MLP neurons of a small language model. Each row is named by its layer, matrix (gate and up: input weights; down: output weights) and neuron, and shows model dimensions 64-159. Each number is 500 + 40 x the weight over its row's rms, rounded and kept within 0 to 999. Numbers have three digits each. A neuron's up and down rows have the sign that makes its largest values positive.
After each neuron's rows, "fires on" lists the tokens most often at its 100 highest values on Wikipedia text that the model never trained on; "fires before" lists the tokens most often just after its 100 highest values on Wikipedia text that the model never trained on.

L4.gate171:534511566456471550462492459510499542505561501479504522545405555511524503532518563496497481567463478447435462480537530444495514497583491457393536533426522518501505454456493512554454503483539465409557561534515466561478455455497554537492474529485459469432557491438454489456593469473556502490
L4.up171:508479391539503486540461548452485487529463572467529475456507493425493538442482479571516483466517455542609521513445544537470489529446473543538468520595454537525476529483489523487508431496517532512447432478532506492457488566501472474499512461521528539507499500582558479497452463523456477528
L4.down171:489511587463471561467537478484455500506537460436470559578394497506514473526551560469486456571499518473457443560596507495516546472571508477477551534457509484471510489433470460519481544472518455458538563561514560515477444453498519487537458503481472467505507475503470512552597403536534511465
fires on: "'", "’", "="
fires before: "s", "="

L4.gate294:534470414477506509517459581486505506523558406493498473546486547500483542539471440500445573519483496485491509580525429573485493452505444498503510447478471533529475458509580563515493443466490483585557505536535582508464516567467477520495522524490523557528469491511523505526483456538456472520
L4.up294:483514499490460597524476621543443496491504440458512483471465517481540503542550579490502485534461507555513463471522481514525555537520500560481515451452474501467443507479553520556481476506515539523509532517513480536441530440446542471535586462613465531572523518475499561472501534458496526573
L4.down294:584495529488480546497532487493505537449603418517532507461462432576534496566564530552494391474497437497496525482570537468413451528500524487438497429559512551503557500470458493469491485502491523476439435488488502418473462522454502483532511578550514461532501498567568513518561535440454476421
fires on: "0", "5", " the", "7", "4", "8"
fires before: " |", "%"

L4.gate495:495513512540520533529501574552414547541476536499517526488545525521541553563488540500519543478559497516558541495475508527475519501425468443471549554479492499542540545561490594540525524487522503439501515519458412506551512553455522563470524579507419449549472517482516421506530502448538416479
L4.up495:509515477450478546470397593463499463506495526466559481486483567491486449497511467506485576531421532481441502474541538489477488457472471530502470467490477443553495531618559486471476546557525489462470486414503491552475542473487553430499478552441507479469415461525448424565474520530437492475
L4.down495:511499507601480484563479539514483514519429505500526528472534427553493452555502505495542501513465447491474419562505507505500492524492545498516543550547444473526511495458486417483437445524441598559534516469514531466470514569580540456455552535550524498484484552502479493553460432515435577480
fires on: ")", "s"
fires before: ",", ".", "\n", " (", "\n\n", "="

L4.gate269:471492536479488550503471493490509587461551499544451531569482444475585504541461521521451525546466428501421469464481435479469426446537528541449502458510454577503468481549492527485566469458500458508450464471589449511420446492511531462525542490393513576550518518465531491407506468524476568490
L4.up269:527519522420462508469484578448567525588551521564518506597497516546448422489506502530539505575532452478496530515468461588513473510524439519477443528507517518501508532480561511517515518457546474539501524389526473526471468511525568473555459476447502540568483487490489469532450481473488550472
L4.down269:477465473478533443536569498455481539493512512565476505501531517510437521547490502502535434368502443518442503465458482469457472459536435516492508448454484522576474541566506497532538477509497560517473490476541497395448472492470493392596521448479582516468500522455473508459444512474510508440
fires on: "=", " =", "iji", " Country", "sq"
fires before: "=", ":", "ng", "mi"

L4.gate353:558560453548526442519477435540461503483429481504533447560459509491504598471501533507509483477487503487498508496503448544488454538491467472460435476386501540479504526512499482550470610458508481599429507476542504471534532451470570517489419524476520454469471526431533454533514538501489477493
L4.up353:489482470540460499513580491508445476537458449563504489486449471588515573446456466482533482465558514519510479480561480482569530426495480520464496453501565562573534485556550504503489510534590522459530534516481548500528575539511526465582497520506542478493473504536538500531550468501522430530
L4.down353:544504484475532463533466519479445466512478497582617523521467480453517497492505509441484405436508490448499511509584509486557432506536571499490587452490421527508542511459525519540579532491495487542481522533515477518563501526479519482510427458406487505477519494497511522557455467482558512475
fires on: "ti", "'", " House", " School", "si", "th"
fires before: "on", "s", " of", "ve", "ona", "ons"

L4.gate157:485425521461488492451447487533507559505423482496499492550541485509511468484562425538429560586483480442404551510465494488496476569498504509530487506534436509569482510478527528522486535543564420457479508457524439588505447509532541476478483517519542517459491512515433489485454518495571531485
L4.up157:476437489486525524476535501524436569449496511539494472488499511526516514567528510488430558522484495560476535452473511501493560574450524447469532502478487516480564545521471532452453452515468421483563479529574407532505483497488507434540511470579535467494525491463490517587468552463569515528
L4.down157:468549464518533515580548554518430528460546500439596495519556495517505471486459504499521479487454497452473492517591538473502435499504498453437504478456476487513475492476525480474561446499487516477418545503482499461580513493550512535470533539481491477508443554529489411536563494481476521437
fires on: "  ", "d", "f", "bil", ":"
fires before: "|", " (", "dy", " with", "y", "iers"

L4.gate471:413524444600456520502521515506503518405560513504566491555431462451458546465422530484531489533435454487519462444527463559511506498471464445531453476469529545552496555531509524534442485530535520522530497430475490465428453526537548503482447481481527477525496490447419475531525572489544526465
L4.up471:514552520564468483493491501489518514448466553512560476537465443497512435545429511474526485546462550459500454441437505564506484525526510467510417474489455576549481540482477470497533586514534600524484492554470509474549466478471462480494474510470438490486536441476459434554527539526533527479
L4.down471:494543490512451494517558497526527524440499472485478583455496468481531527610537508499548417424523495477462476441447452476524523511480471465526500529427525504490535522521418535513514554494481523508514548598492527510507455476471409538585468505484474548452503525427429462499496493500545503495
fires on: "\n", "\n ", "="
fires before: "-", " -", "=", "|"

L4.gate142:410516426447450539460540463456468411497494596543507518472538548464543498493450460470461507522515478495476552497574480500504561470561484488455529491476430525516448528513527520440459561432505468529544487481542496542471513456528480488549490496488510469501548495628481556585551520471512461522
L4.up142:430431469522489482488488506537515515502437496514455442571522601404505502450512514456443468470521433512475527380556512493495500477466445489496556468487426489509505468458539530498543457469515509528483427457490487512543515488523549491450515504453485393513509503480551467478480504521596478503
L4.down142:431468486464490518457516502485441464493488520587487515505482590478509567584498470468465457459420488497527466620490490458432521517479495522480525448547489500493532557500543527480431589512599526472438498517534504576504487446454533521512538482552510514475568439565521573488559500542515530509
fires on: "'", "s", "mo"
fires before: "s", " kg", "ther"

L4.gate391:481487431499464500514535483491491566511555426490535511523535515505526474545474496415507503517499501484599489467541477534524440529481464442490497610481441530460471516488531524560461425452484427537545508579562553572548455493511500475545437520538490491495564458526483554466523462532483393513
L4.up391:483479514416530561570522535524479485541514531521502446474475444535524508524484569514464484496484530478522564455440501541461550498543475593550448461474485393484527509551601518476468489515517480546405505448420536507389433503499523525498519554561505512534494461486505490511532475542467477472
L4.down391:486512418483520466488486540428547529430472517474573531522469495539498541546552555534488434478527481511539539554513468471598544563461465505521480480595471501532474483438440460470550493508554483496525439549540540498514473513501478544466552491613519434507518444528542516504497524468436540472
fires on: "2", "3", "0", "7", "1", "4"
fires before: " |", ",", " (", "."